{"num_hidden_layers": 12, "hidden_size": 160, "num_attention_heads": 2, "num_key_value_heads": 1, "head_dim": 64, "intermediate_size": 448, "vocab_size": 8192, "hidden_act": "swiglu", "norm": "rmsnorm", "norm_place": "pre", "norm_eps": 1e-06, "positions": "rope", "rope_theta": 10000.0, "rope_fraction": 0.25, "qk_norm": false, "attn_scale": 0.125, "bias": "all", "tie_word_embeddings": false, "parallel_block": false, "init": "uniform", "init_std_qkv": 0.0497, "init_std_o": 0.0, "init_std_up": 0.0497, "init_std_down": 0.0, "optimizer": "muon_variant", "learning_rate": 0.0143, "lr_mult_o": 1.5, "lr_mult_down": 2.0, "beta1": 0.9, "lr_head": 0.00532, "max_grad_norm": 1.0, "warmup_steps": 200, "schedule": "wsd", "decay_fraction": 0.754, "decay_shape": "linear", "final_lr_fraction": 0.0, "batch_tokens": [16384, 32768, 49152], "max_seq_len": 256, "doc_mask": false, "train_tokens": 123300000, "max_steps": 4224, "dataset": "wikipedia_en"}
MLP neurons of a small language model. Each row is named by its layer, matrix (gate and up: input weights; down: output weights) and neuron, and shows model dimensions 32-159. Each number is 128 + 32 x the weight over its row's rms, rounded and kept within 0 to 255. A neuron's up and down rows have the sign that makes its largest values positive.
After each neuron's rows, "fires on" lists the tokens most often at its 100 highest values on Wikipedia text that the model never trained on.

L2.gate30 [173  85  92 102 172 171 124 136 130 174 117 181  77 114 164 141  86 177 102 125  97 145 140 114 125 128 177  99 118 159  89 133  79  91 154  91 115 122 129 125 171 140  91  74 119 126 145 146  74 140 132  95 114 121  96  83 131 161 118  70  52 137 196 140 108 100 133 105 137  71  61 124 150 101 140 140 147  90 124 161 185  80  98 144 146 137 147 130 100 126 134  63 115 114 109  78 101 148 180  98 107  68 161 157  89 186 144 117 126  92 112 158 120 153 126 117 201 157 143  92  86 103 138  82 140 219  81 177]
L2.up30 [ 79 168 143  97  89  99 111 126 110  59 175  89 101 144 144 112 157 133 165 140 162 161 137 120 115 165  66 175  92  83 136 171 151 114 146 175  87 129 135 115 153 132 161 150 124  79 143 123 186  47 122 117 201  65 164 153 140 132 119 145 140 162 144 128 136  76 137  96 124 140 230  97 123 154 151 102 143 137 132 107  90 113 129 129  91 122 139 123 136 171 141 165 139 127 112 106 131 140  78 180 153 132 111 136 169 111  96 117 131 122  81  84  95  82 138 123 137  84 108 147 173 118  67 170 132  96 178 110]
L2.down30 [148  93 115 166 173 136 169 199 190 186 146 195 160  89  83 167 125  94 132  66 126 145 117 150 105  83 192  96 111 129 175 106 181 156 151 123 162 184 130 152 148 132 122 154 139 128 159  79  90 165 158 147 106 116  79 110 113 147 145 123 116 101 118 112 137  83 139 116 165 117  56 141 112  78 102 151 125  68 132 111 169 130 124 164 172 160 157  45 149  87 164  74 131 154 141 120 113 139 139 156 151 102 112 120  96 129 109 166 123 143 158 100 139 116 126 202 178 128 119 140  88 124 209 139 205 152 112 124]
fires on: "s", "ers", "ies", "ds"

L5.gate341 [139 140 121 121 137 109 110 142 141 130  79 146 128  97  97 166 168 152 129 146  79 139 167 166 159 149  63 130  85 145 142 150  89 141 200 124  99 119 125 142 109 182 118  76  99 121 114  63 133 116 139 187 145  90 107  62 136  89  32 104 144  89 119 110 127 122 125 101  95 122 111 174 137  88 141 176 182 129  81 129 138 104 113 104  92 128 165 115 162  62 141 161  90 114  93 141 143  87  74  83  92 124 134 133 104 136 128  90 127 104 101 151  67 182  90 123 147 164 112 173 125 157 133 138  83 108 119 138]
L5.up341 [145 127 174 174 112 102 133  98 166 151 132 107 140 133 118 163 170 124 136 153 123 103  93  79 155 138 132  93 100 128 176 214  99 102 167 154 141 155 114 125 196 191 128  74  67 152 129 146 181  46 123  91 129 134 189  96 132 141 125  93 117 142 118 105  88 147 115 126 130 115 103 142  96 117 169 182 213 113 132 220 119 115 103 137 158 126 135 102 127 118  95 151 105 127  75 146 124  93 168 172 153 131 150 129  59 158 130 127 136 168 100 117 126 109 121  56 110  77 125 139 140  94 140 149 154 130 129 109]
L5.down341 [153 176 123  87 138 134 112  87 147 119 136 149 149 108 124 125  96 127 128  69 113 127 107 131 162 121  69 156 127 160  90 123 164 118  97 123  65 113 156  80 112 107 151 168 122  92 145  93 137 139 106 111 117 173  54 108 170 106  58 103 140 130 169 157 133 121 145 101 109  97 103 174 150 135  90 145 100 143 149  99 128 205 150  99 177 139 122  98  93 160 105 113 183  93 138  51 133 110  78  72 100  99 101 118 204 103 111 133 106 137 124 164 116 137 124 117 182 138 148  75 133 156 110  83  94 153 133 170]
fires on: " |", ";", ".", "5", "0"

L3.gate152 [138 114 132  96 133  96  70 124 157  40  99  63 159 121 114 115 140 161 165 110 109  99 149 172 100 113 108 175 136  83 149  58 106 162 179  82 126 158 135 154  74 107  79  92 156 107 110 146 131 167 164 123 177 111 137 155 131 166  80 128 191 155  89  90 100 127 122 144 162 145  91 141 105 145 150 198 155  95 109 127 123 112 129  57 110 127  93 190 113 139 110 110 140 126 139 102 147 135 122 158 150 142 136  79 131 124 149 118 116 145 128 159 126 136 172 163 136 149 105 196 150 141  93 162 148 152 148 107]
L3.up152 [150 120 172 127 135 101 126 103 138 203 148 147  83 100 146 163 140 181 179 179  83 137 147 139 152  93  89 125 122 161 149  85 133 161  93 149 127 163 155 215 159 161  90  54 106 136 102 103  96 110 121 168 170 114 145 105 106 118 127 141 145 137 125  98  77 126  55  89 108 173 118 137 120 149 177 110 147 139 108 133 113 172 116 175 108 132 158 137 119 101 130  86 142 138 124 128  85 134  92  98 138  65 176  93 124 142 156 112 166 118 144 108 188 118 211 125 125  96 164 123 117 103 130 123  93 132  25 155]
L3.down152 [141 113 117 165 153 116 131 106  91 145 118 125 177 191 104 152 171 177 140  99 157 154 123 149  40  99 138 146 145 179  90  80 136 150 137  97 106 107 162  98 139 143 174 111  20 115 167 134  85 149  88 141  76  86 138  92  83 139  94 141 109 108 171  93 167 160 128 134 103 172 113 131 101 111 141 149 140 134 114 154 132 125 153 122 165 122 120 101  96 135 135 110 134 121 115  65 151 117  73 122 114 104 141  90 159 116  64 129  84 162 198 121 169 135 147 120  87 155 120 103 179 140 158 120 135  83 171  95]
fires on: ";", " and"

L9.gate100 [185 115 131  98 161  94 108  43 142 102  32 108 207  61 149 115 136 129 150 159 138  98 150 127 115 111 151 104 113  82  99 146  82 128  98  92  55 147  98 110 148 105 119 151 127  92  85 105 119  97 171 106 109 172 103  68  86 141 116  67  96 117 109 124 121 139 147 146  70 102 124 107 118 108 136  99 117 143 121  97 133 120 119 100 118  97 130 138 102 128 104 146 188 121 177 105 153 123 157 124 127 121 131  77  95 146 163 132 102 125 124  80  85 109 138 183 125 147  92 119 215 125 156 116 163  96 160 110]
L9.up100 [127 114 130 106 138 128 114 158 112 142  70 133 122 144  57  75  93 172 159 117 137 141 143 161 119 234 156 135 124 126 169 159 125 139 110 144 115 113 105 130 130 129 135 163 146  61 155  81 119 192  91  83 186 119 120 118 153 128 162 161 121 150 129 182  67 159 179 127 123  46 145 125 131 149 148 107 109 161 107  62 110 117 128 108 124 110  77  81  87 127  77 131 153  88 116  87 131 139 126 154 165 144  62 217 124 112 141 104 143  90 114 140 124 141 179  77 160 125  98 130 151 110 142 119 109 128 126 105]
L9.down100 [106 119 132 189  97 195  66 118  72  96 118 125 104 151  71  97 131 182 195 160 124 140 185 181  60  97 204 179 113 101 132 108  97 188 151  35 152 132 136 166 100  90 143  93 155 134 124 114 114 151  96  91 144 109  82 141  97 129 191 143 121 120 112 129 149 142 108 122  93 101 106 151 131  87 120 106  83 144 121 133 132 168 136 124 106 130 114 123 137 150 182 110 131 142 166 155 142 124  91 141 105  99 142 120 171 168 116 138 160 132 118 157 122  75 112  75 140 113 114 151  99 146 193  72 129 129 135 153]
fires on: " As", "'", " Team", " as", " des"

L5.gate20 [158 118 102 147 136 186 168 177 136 110  81 158 121 125 114 175 123 125 124 143  87 117 175 112 110 132 143 150 142  98  97 183 118 117 146 161 121  79  90 122  69 138 112 105 173  31  88 160 125 108 132  82 110 119 140 143 149 133 117 143 164 144 137 112 169 165  90 151 145  84 108 121 156 102 106 115 147  91 109  82 178 103 120 124 149 129 108 177  56 144  93  96 120 123  63 126 101 198 137 145  79  41 148 118  73 157 147 184 144 147  82 100 146 103 190 138 157 148 112  96 181 114 164 175 145 156 145 157]
L5.up20 [129 119 134 126  97 185 172 154 126  74 169 126 146 108  66 169 124  90 110 167  90 154  77 106 138 124 115 131 104  63 164 132 137 145 170  90 115 112 126 142 163  98 163 132 145 149 192 127 137 109 163 124  94  85  69  95 128 131  69  99 145  89  95 149 102 109 132 101  99 110 194 153 122 123 128 163  86 145 172 115 118 128 162 147  62 122 136 104 133  53 127 142 135 167 156 157  74 114  83 130  85 135 133 175 115 110 169 120 157 118 141  96 150 117 143 120 147 114 144 117  68  91 182  98 140 171 122  93]
L5.down20 [121 108 124 126 182  95 174 149 117 101 147 120 163  70  74 156 186 109 144 134 118 164 144 101  44 168 142 136 138 148 113 174  64 127 136 140  89 157 147 165 118 134  97 154 158 125 149  79 162 157 107 125 131  71 123  73  79 112 206  84 147 157 135 127 126 142  57 133 117 119 128 126 184 130 141 166 100 126 116 169 157 126 139 114 115 122  89 117 172 145 168 139 168 125 152 149  99 141 106 123 136 168 162  84 209 179 111 160  70 153  91 131 158  39  60 120 133 124 125 108 166 112 175 157 120 121  90 175]
fires on: "ers", "rs", "man", "s", "er"

L9.gate365 [ 72 195 130 104 167  76  78 101 122 123  69 192 117 133 121 149 131  77 146  95 157  68 125 160 154 116 108 136 133 100  82  45  88 142 118 145  94 169 111  73 114 145  95 166 103  82 176 151  72 160  38  82 142 135 133 133  98 110 215 149 102  94 150 143 179  90 132 179 149 149 126 104 173 145 184 175 156  86  77 145 124  75  80 133 161 151 113 151 146 120 166 129 130 123  95 153 125 112 145 130 142 101 102 116 100 145 177 132 174 128  85 123  98 105 178 131 105  96  99 126 141  85 109 140  78 158 145 128]
L9.up365 [107 146 132  99 112 114 113  83 146 132 150 166 112 162 185 132 132 132 125  72 147 152 151 101  34  75 139 117 131 122 160 125 131 174  98 103 137 145 149 101  58 121 129 167 150 147 123 166 153  77 129  85 112 120 173  90  74 160 117 124 102  87 104 126  81 137 153 117 127 138 150 155 114 141 160  81  98  81 187 105 194  89 132 158 130 144  91 199 146 136 153 142 147 139 167  94 103 146 103 110 146 118  84  71 119 187  85 157 146 134 146 110 115 160 125 140  69  83 135 150  78 139 120 152 165 155 143  94]
L9.down365 [161 111 125 142  98  87 170  93 142 114 104 120  53 110 133 118 112 128 102 167 109 150 147 141  97 169 128 186  57 156 143  86  86  82 130 122 221 158 165 151 125 112 149 132 170  90  53 138 117 144 116 113 158 128 108 109  93 146 191  74 145 134 144 159 160 119 109  71 152 116 113 113 112 113 124 128  85  75 177 122 106  29 170 129 132 120 125 161  41 144  95 104  99 127 125 139 153 120 139 105 179 153 122 130 198  95 129 117 112 132 150 112 117 134  87 123 161 148 112  95 132 150 141 154 110 122 156  91]
fires on: ".", " is", " not", "s", " un", "/"

L3.gate242 [120 165 140 154 145 160  95 159 148 178  56 103 150 160 158 120 116 102 174 134 153 130  81 155 133 170 177 104  78 166 112 134 134 150 122  68 112 122 145 124 193 106 139 148 161 127 115  96 181 105  94  77 124 173 153 130  78 123 172 134 110  87 150 160 104 161 132  95 150 138 100 111 155  84 191 136 167 147 127  95 146 118  84 118 126  81 120  63 145 154 137 130 114  54 190 143 130 107 159 119 153 128  91 137 154 102 157 179 157 131 124 138 137 191 134 115 111 182 152 160 112  90 187  44 150  83  97 114]
L3.up242 [124 135 110  34 136 108 178 128 105 153 139 126  86 158  80 119 147 178 107 145 116 167  67 142 177 168  88 108 128 145 145 106 142  91 153 118 103 117 134  96 143 157 137 182 116 121 135 116 174 114 106 175 126 147 114 137 182 141 129  96 100  77 161 142  45 124 115 100 131 176 124 113 130 101 156 126 125 188  82 128  79 185 131 160 114 141  85 151 149 125 123  61 163  88 135 142  98 101 128 143 131 114 139 111 160  83 134  99 122 130 180 130 122 143  78 166 196  87 169 106 168 154 115 172 149 105 111 112]
L3.down242 [133 128 122 202 141 150 130 154 150 207  50 156 140 176 164  94 116  90 194 114 141 122 198 142 145 102 171 133 120 132  86 124  84 166 127 149  94 169 164 104 130 106 117 141 107 135 104 144 136 120 158  57 157 166 147 110  86 176 115 140  99 106 143 174 137 121 166 122 136  63  84 144 113 106 184 112 146 136 147  88 113 183 118 180 125 172 110  83 154 140 131 108 187 123 148 128  92  92 166 139 125 165 125 142  94 109 174 111 138 114  48 121  92 142 145  93 160 156 124 131 112 117 170 133 111  72  90  99]
fires on: " over", " as", " than"

L5.gate71 [151 117 164 114  70 127 149 109  98 117  90  87 158 162  88  76 116  86 136 135 106 168 159 141  93 118 161 147 139 155  88  79 155  99  98 145 153 115 109 129  90 129 127  94 154  98 102 130 141 126  89 192 171 126 115 157 178 194  80 125 144 127 191 116 129  50 121  72 187  67 104  74 127 114 104 128 178  79  88  98 144 111 144 113 152 124  93 104 130 162  88  99 136 131  65 166 136 195 146 139  92  82 131 158 125 138 134 120 168 117  88 169 142 122 147 108 146 155 138 143 130 112 114 121  91  79 158  95]
L5.up71 [116 108  80 104 143 117 107 170 115 105 147  82 112 161  46 111 127 142 195 121  88 129 174 127 153  75 170 139 186 114 120  85 118 119  78 175 162  83 152 104 165 144 106 144 155  87  92 111  70  80 148 157 124 137 138  89 154  86 123 120 134 129 121 120 137 111  99 163 130 115  83  87 135 128 145 136  83 122 120 111 198 119 150  94  97  95 150 127  69 224 128 172 143  97 101 174 121 112 220 148 120 165 100 150 100 125  90 100 140 137 165 111 170  66 136 155 110 119 161  76  96 121 140 142 128 158 197 121]
L5.down71 [148 113 140 162 115 110  34  58 143 124 140 144 130 167 114 167 116  84 108 130  72 183 140 128  79 142 125  98 173 143 139 136 155 144 145 165  96 148 160 104 131 125 185 163 170 108 159 164 155 169  99 120 118 145  51 120 179 126 137 125 143 112 116 190  74  97 110 142 129 132 137 215 149  87 164 120 144 165 143 146 139 205  87 174 132 119 163 182 182 202 133 104 113 173 159  85 115 129 120 125  80 140 154 154 112  84 178 122 181 150 133 134 106 120  97 162 155 103 131 116 106 111 132 108 100 108 104 143]
fires on: " |", " +", " −", "\n"

L5.gate134 [ 92 132 115 113 100 159 164 108 163 101 143 151 119 155 109 118 118 127 232 133 127 179  88  95  79 155 106 137 140 176 101 138 171 140  94  65 106 182 164  98 145 163 180 168 183 141 128 170  82 122 152  80  85  99 174 152  81 171 156 166 164  77 135 150 149 145 196 105 102  84 145 173 101 111 128 157 163 175 179 153 124 162 109 157 103 137 167 118  89 115 103  76  89 142  96 128 117 128 140 123 108 150 133 131 112  92 122 150 176  88 113  82 115 156 126 148 122 196 143 149 123 141 157 100 155 124 135 109]
L5.up134 [ 97 131 176 101  82 120 131  76 128 160 119 140 144  97 169 121 138 138 141  98 110 141 140 136 127 111 147 157 129  85  48 123 102 129  82 117 163  98 136 176 169 118 119 144 177 127 182 166 162 142 180 206 174 138  91 131 104 142 141  86 157  47  78 112 132  57 194 107 152 150 116 153 141 113 159 104 165 126  77 133 147 123 157 158 148  82 107 147  53 134 126 140 199 158 148  94  89 114  85 140 121 125 152 122 122 124  95  97 121 119 145 151 146 200 156 179 130 149 127  92 109 139 127 127  82 161 113  81]
L5.down134 [ 94 167 139 128 118 189 148 113  99 125 127 108 137 107 159  86 130  75 141 125 125 134 132 155 148  68 137 120 120 169 210  68 100  93 174 105 130 174 111 189 171 107 133 177  97 138 132 127 109 148 131  72 122 133  82 113 108 105 125  87 131  99 125 140 183 184 108 150 150 138 137 198  95 162 149 118 109 151  95 163 165 127 188 181 103  99  95 163 134 107 105 151 112  98 122 217 154  92  78 133 170 195 170 121 118 163 146  92 142 147 158 145 186 160 169 115 140 189 158 135 159 175 154 127 114 166 124 107]
fires on: "ed", " as", " called", " of"

L3.gate335 [118 176  95 126 136 125  96 114 140 204 153  89 197 109 120 126 172  64 125 151 119 134  98 119 104 114 112 168 174 153 134 154  90 114 148 130 156 145 111 138  94  85 134 128 151 114 142 205  83 125 110 103 110 179 171  82  96 166  80 151 117 116  72 114 105 190 108 129 117 113 108 173 106  94 100  92  98  27 168 117 137 113 140 166 171 141 123 144 134  96 166 126 134 133  75 104 103  83 126 142 195 110 110 194  83  83 171 162 131  90 127 114 102 130 152  64  76 215 184 142 142 113 109  99 132 117 130 139]
L3.up335 [152 104 125 140 115 161 114  91 127 122 130 143 157 164 126 110 143  59 166 130 153 103  87 124  76 129 140 153 155 137 115 136 148 108 180  86 118 153  80 147 110  84 122 107  56 120 184 234  63 116 165 140 183 164 135 103 117  57 162 109 140 185  37 102 142 115 109  71 128 171 101 116 129 112  98 140 166  95 114 114 102 106 123  99 206 149  80 154  81 164 154 134 133 145  98 134  95 161 115 103 123 174 140  71 169 142 108 180 197 106 132 103 126 111 114  64 170 161 118 174  80 143 122 123 113  50 134 129]
L3.down335 [138 109 116 134 114 175 107 148 161  81 154 143  98  85 176 126 117 119 177  92 103 194 154  93 138 135 144 117 121 114  72  75 141  98 134 151 128 119 131  97 140 126 107 152  94 118 139 140 140 124 150 202 167  94 112  97  97 126 169  97 127  97  84  82 115 158 185 121 125 120 161 112 173 116 150 132 191 199 133 128 122  75 171 105 137  92 160 132 158 119 120 155 106 122 149 110 160 151  92  31 125 150 107  95 194 112  98 128  69 113 162  86  79 126  85 179 151 129 120 167 122 150 111 110  85 152 170 149]
fires on: " |", "ing", " on", " to"

L5.gate367 [130 142 120 166 142 227 130  90 119 134  78 164 177 109  92 103  98 166  67 122 105 154 126 141 150  94  94 151 113  90  87 193 123  68 118  86 159 133 124 114 158 195  59 147 122 148 131 106 110 125 158  81 151 119 172 133 111  96 113 144 175 114 195 145 139 162 106  92 158 153 150 126  95 118 146 120 145 129 109 142 137  80  92 146 136 181 143  80 129 124 159 146 132 152 128 134  53 153 121 110 142 154  92 148 150 151 147 178 108 124 119 142 112 135 125  94 135 163 137 132  93 167  96  51 154 115 207 101]
L5.up367 [113 109 131 169 139 162 118 118 145 202  62 128 108 116 185 106  95 167  98 115  92 108 118 142 127 110  93 130 123 128 156 230 172  90 179 120 103 119 117 119  83 163 135 184 128 127  89 148 144 152 130 142  85 125 154  60 172 162 118 131 143 120 154 154 143  81 133  96 134 172 171 142 198 169 129 108 113  72 170 185 133 100 154 116 147 171 158 127 190 121 165 121 155 120 164 111 103 108 149 109 106 160 110 155 117 143 159 119 110 146 162 164  58 162 108  59 103 139 194 175 126 132 109 123 165 184 105 128]
L5.down367 [112  94 113 162 127 100 121 137 143 101 173 113 160 151 120 110 141 174 113 124 124 145 112 169  75 104 103 136 139  96 142  73 181 129 121  75  84 106 118 112  51 126 143 128 116 193 177 138 138 171 126 107 114 161 137 187  70 125  78 136  49  86 142 144  67 121 191 159 116 107 112 156  83  79 145 116  97 125 150  70 152 122 123 121 102 139  54  70 104  92  95  88 151 159  36 145 127 184 122 160 128 171  88 163 154 111 127  81 149 148 165 145 156  72 123  97 146 157 139 110 145 125 102  73 150  71 111 119]
fires on: ",", " season", " year", " of", " is", " round"

L5.gate105 [139  86 123 124 143 134 136 166  77  92  45 146  98 137 162 125 129 117 128 151  77 150 132 165  96 125 147 157 117 140 133 142 138 140 143 170  78  82 141 157  63 103  83  95 149  85 166 211 171 161 116 125 146 176 162 168 178 122 137 159 135 120 127  86 113 146 164 136 119  98 113 104 113 126  93 218 121  77 118 150 127  63 111  91 125 161 150 113 133 140  79 167 141 116  94 180 110  94 100 101 108 123 119 118  89 160 134 152 183 148 124 106 137 116 146 106  83 126 111 137  75 108 156 158 120  70 110 112]
L5.up105 [133 143 152 120 161 124 126 196 125 100  82 149 141 157 129  90 158 152 141 129 136  98 102 182  54 130 183 148 134 108 136 119 143 144 141 140  67 133  99  78 171 130  54  97 171  80 127 174 117 110 124 173  93 128 160  68 163 188 120 106 177  84 173 173  99 130 113 106  90 133 109  57  88 116 199 125 100 134 106  89 184  72 120 110 150 123 121 104 215 166 134 170 144 116  73  94 118 112 123 118 144 132 141 126  81 123 107 147 119 141  79  96 127 112 115 169 126 156 123 122  96  81 155 167  78 123 136  78]
L5.down105 [144 123 114 120  60 176 128 113 194 115 119  99 112  83  97 142 122 149 114 133 112 154 155 129 182 118 117 131 122 211 166  80 174  83 112 116 143 147 211 150  85 119 168 109 132 195  55 121 120 113 156  66 135 165 134 122 109 124 125 125  80 154 144 117 131  89  73 157 138 106  90 148 129 147 134 118 132  93 169 138  75  86 107 165 164 182 135 141 144 132 113  98 100 100 126 107 166 148 117 103  78 138 140 101 178 108 124 103 132  93 115 138  93 140 147 122 120 142 190 109  84 142 181 148 171 179 164 144]
fires on: ".", ",", "\n"

L7.gate108 [105 105 141 134 155 161 146  93 124 102 114 137 101 110 119 136 114 208 133 117 148 173  94 162 146 150 160 108 118  69  94 161 149 104 197 121 140 164 106 106 128 116 113 104 103 105 163 160 130 139 115 113 155 130  99  59 148 169 162 166 151 101 110 115 115 136  67 133 111 129 182  61 186  87 124  75 107 149 168 114 117 123 126 122 190 101 190 108 141 136 164  29 193 120 122 130 139 152 170  63 122  93  95 116 175  64  83 135  95  89 134  98  79  82 158  95 167 153 118 127 139  86 114 140  92 159 172 153]
L7.up108 [105  86 159 106 200 138 179 175 121 104 116 130 119 113 146 223 115 104 101 129  64 146 127 165 136  83  96 112 179  42 116 161 107 154 183 165 121 139 117 162 172 133 107  95 150 110 149  86 109 149 100 163 110  97 125  48 140 217 116 120 178  91 145 147 143 114 144  97 130 104 160 107 118 121 166  99 130 137 140 154  91 124 147 111 116 126 132 105 106 116 142  47 144 124 106  76 111 104  87 114  93  80 159  97 176 141 142 126 115 114 111 137 150 118 167 144 136 105 127  94 130  70 126 187  94  90 174 105]
L7.down108 [ 91 114 105 174 146  98 147 112 131 119 122 165  64 112  87 149 108  52  98 146 129 177 139 125 103 134  99  90  72  19  68 144 129 155 165 134 147 173 149 120 146  26 103 115 155 141 124  85 115 137 188 140 105 147 134 131  75 156 169  97 129  98 113 149  21 124 124 118 154 125 129 126 153  73 124 117 105 155 104 183 126 139 134  79 115 114 147 117  49 125 126  88 141 137 176 180 124 160 141 107 135 133  92 110 164 130 127 170 101 103  72  75 156 180 130 142 118  92  66 121 126 171 122 176 135 160 139 125]
fires on: "s", "ers", " they", " people"

L2.gate234 [106 154 112 110 101 127 140 111  89 154 175 196 163 122 116 118  87 123 156 132 115 100 108 124 152 137 113 127 143 194 171  94 137 111  88  98 127 141  86 154 125 110 146  74 170 100 134 165  99 168 145 132  68 169 177 145  92 124 108 112  92 153 193  71 160  91 123 151 137 106 171 155 181  64 133 143 103 174 200  82 113  55 147 193 164 176 134 117  81 101 106 113 163 104 114  92 154 165 112 205 150 156 149 152 124  89 160 112 145 175  89 136 102 152 140 171 155 131 118 110  85 110 114 177  97 180 122 112]
L2.up234 [165 136 117  90 112  88 173 149 143 145 135 189 106 174  82  86 164  93 149 146 132  91 145 136 101 168 122 137 154 153 196  92  64 138  76  82  86 132  88 168 145  85 126 105 116 123 123 172 118 125  92 152  94 148 158 195 131 136 140 135  41 155 164 130 171 118 153 173  83 113 134 104 144 112 144 134 157 147 163  56 147 142 150 188 158 143 120 165  82 131  99 136 115  86 114  70 142 138  81 142 126 142 116 136 128 129 179  99 173 120 117 108 102 151 112 135 194 164 117 132 119 129 115 102 102 148 116 125]
L2.down234 [114 125 173 161 136  85  60  90 123 155 167 119  95 120 137 123 125  64 174 149 104 134  90  93 142  75 152  91 162 191 177 121 194 178 185  93 172 161 112 112 134 120 111 122 107 153 118 128 119 115 132 183 150 112 153 137 122 146 114  89 194  83 123  90  94 140 130 132 122 119 155 122 112  48 121  95  69 118 127 119 125  31 149 156 119 153 159 151 101 163 154 126 148 126 145 109 109 140 170 142  89 161 122  99  82  67 120 166 118 113 124 133 167  78 128 155 141 152 112 118 152 164 101 130 104 197 153 134]
fires on: " for", " on", "l", " environmental", " conduct", "al"

L2.gate433 [105 176 112  96 135  72 154 109 129 120 130 188 137  90 112 140  94 169 138 145 127 121 160 153 149  97  81  66 142 116 149  83 122 118 182 139 148 152 148 166  97 139  88  99 171  90 189  97 129 130 104 129 170 102 136 132 120 196 125 168 104 142 157 149 138 143 106  60 146 182 138  82 138  86 168 156 128 138 105 136 122 160  64  99 180 126 131 136 185 151  88 138 144 179  96  93  93 199 143 164  95 113 112 171  95  77 107  94 178 115 117 117 163  90 160 116 121 106  98  69  73 147  93 116 135 127  97 162]
L2.up433 [134 156  84 139 155  89 172 141 161 102 187  90 130 110 111 153  59 156 121 135 168 131 104 137 128 136  95  66 155 100 129  86 117 132 120  83 108 145 141 109  70 132  98 117 136 118 116 106 110 120  71 125 124 104 131  73  83 137 191  76 171 200 150 151 154 134  94 141 135 135 178 114 100  91 129 153 172 171 122 164 137 117  98 135 150 132 145 159 135 133 156 183 138 162 122 113  77 188 209 158 124 140 172 140 109  82 150 141 151 100 142 126 106 149 141 134 110 136 131 123 159 136  64 121 169 149  49 168]
L2.down433 [175 103 172 151 173 185  84  74 163 143  87 135 157  80 119  80 135 148 105 134 110 118 179 111 130  83 121 123 109 201 161 112 135 161 139 111 168 177 169 123 121 190 149 141 137  96 175  95 122 166 161 129 141 116 106 193 134 216 125 143 143  72 151  90 114 177 138 161 102 128  83 111 135 162 143 176 138  86 123 168 146  96 189  66 174 146 125 154 154 145 130 145 127 136  92 108 129 135  95 128 128 148 165 108 109 147  97 114 106 144 161  57 104 103 141  69 131 158 140 106 147  99 143 136 179  88 130  75]
fires on: ";", "\n", "\n ", "ined", " /"

L9.gate237 [ 67 168  55 153  87  75 142  98 137  56  69 120 158 146 162 126 131 113 120 124 113 193 123  91 127 132  95 124 128 143 144 133 114 133 105 141 143  57  99 145 142 148 162 117 116 100 149 118  38  83 105  98 140  97 126 142 100 143 169 156  99 104 171 122 179 130 154 114 125 126 122 143 120 125 141 127 101 129 129 146 189 149 103 129 180  92 170 109 159 110 105 153 159 114 114 174 146 152 134 105 188 156 123 154 194 126 112  75 214  87 159 115 136 180 187  77 152 135 131 114 140 153  93 154 125 161  66  96]
L9.up237 [ 82 176 146 150 171 147  97 121 147 151 125  87 141  85  94 177 105 177 127  91 129 133 163  97  84 135 125 163 121 151  95 162  78  73 164 150 137 136  88 150 146 174 140  87 123 151  93 138 177 136  61 103 134  93 104  96 149 158  52 170 173 159 137 113 157 108 131 161 121 151 177 143 163  78  88  47 155 121 151 133 100 116 132 140 127 141 129 119 160 149 128 121 127 166 149  85 165  94 148  98 149 145 178 185 108  93 104 137 146 117 199 144 180 156 138  41 127 158 157 193 208 110 111 149 105 105 129 113]
L9.down237 [116 117 174 146 130  98 187 105 144  86 112 144  76 124 102 159 104 142 178  95 114 134 175 107 162 116 122  96 182 189 121 186 167 151  97 154  98 133 137 154 146 173 126 129 141 105 196 161 174 110 154 139 135 159 139 138 155 201 129 138 126 138 129 129 110 150  75 151 128 139  88  71 131  55 111 194 100 121 124 126 172  60 155 113 188 130 163 118 157 188 109 137 145  84 139 128  91 107 109 167 120 159  80 170 136 114 112 147 165 115 110 154  81 132 195 112 114 109 131 105 108 168 146 158 110 182 110 144]
fires on: ":", ";", " /", " (", ","

L7.gate357 [132 114 129 119 121 106 126 109  92 200 184 177 141 158 112 135 121 117 134 137 124 105  36 113 103  75 167 100 137 163  77 155 120  96 159  95 143 160 133 145 122 114 129 123 118 152 173  99 127 150 156 133 155 124 115 115 150 101  67 120 163 117 165 158  88  78 163 147  79  55 109 166 132 107 160 152 100 162 124 113  68  51 109 118 164  72 178 101 131 126 192 131 154 134 120 157 158 174 117 150 123 184 124  80  66 170 127  54 135 107 129 118  87  96 198 159  70 132  72  74 178 107 152 138  93 108 106 185]
L7.up357 [142 121 101  61  92 148  96 148 130 146 128  93 110 135 106  18 139 217  96 181 149  51 152 145 181 115 153  55 131 108 114  84  80 180 119 167 147 116 158  80 125  81 160  94 117 121 110 121 139 126 147 139 101 134 108 149 188 131 129 186  94 120 171 141  74 111 163 143 124  62 149  93 159 137  96 119 132 107 135  76  82  94 156 136 145  99 104 132 144 114 100 118 110 148 128 162 172 131 151 145 125 112 167 105 107 138  99  98 143 189 157 123 101 173 143 118  69 135  40  73 145 106 116 206 113 122 152 127]
L7.down357 [162 121 123 156 170 130 135 165 104 120 163 155 140 125 148 111 135  91 136 139 125 170 112 117  94 117 177 197 127 244 144 137  96   1 160  96 136 134 107 150  69 182  97 164 154 135 126 130 144  99 162 184 145  86 115  93 182 125 144  82 145 111 118 104 123 132 130 179  99 163 119 130 176 105 138 167 106 123 127 147 123   0  90 149 108 165 149 139 107 119 177 156 139 133 109 140 127 129 128  87 114 180 141 115 118 149 153 143 116 164 101 111 127  92 101  95 134 102 147 122 143 191 144 106 115 171 116 150]
fires on: "'", "ic", "us", "l", "al", "c"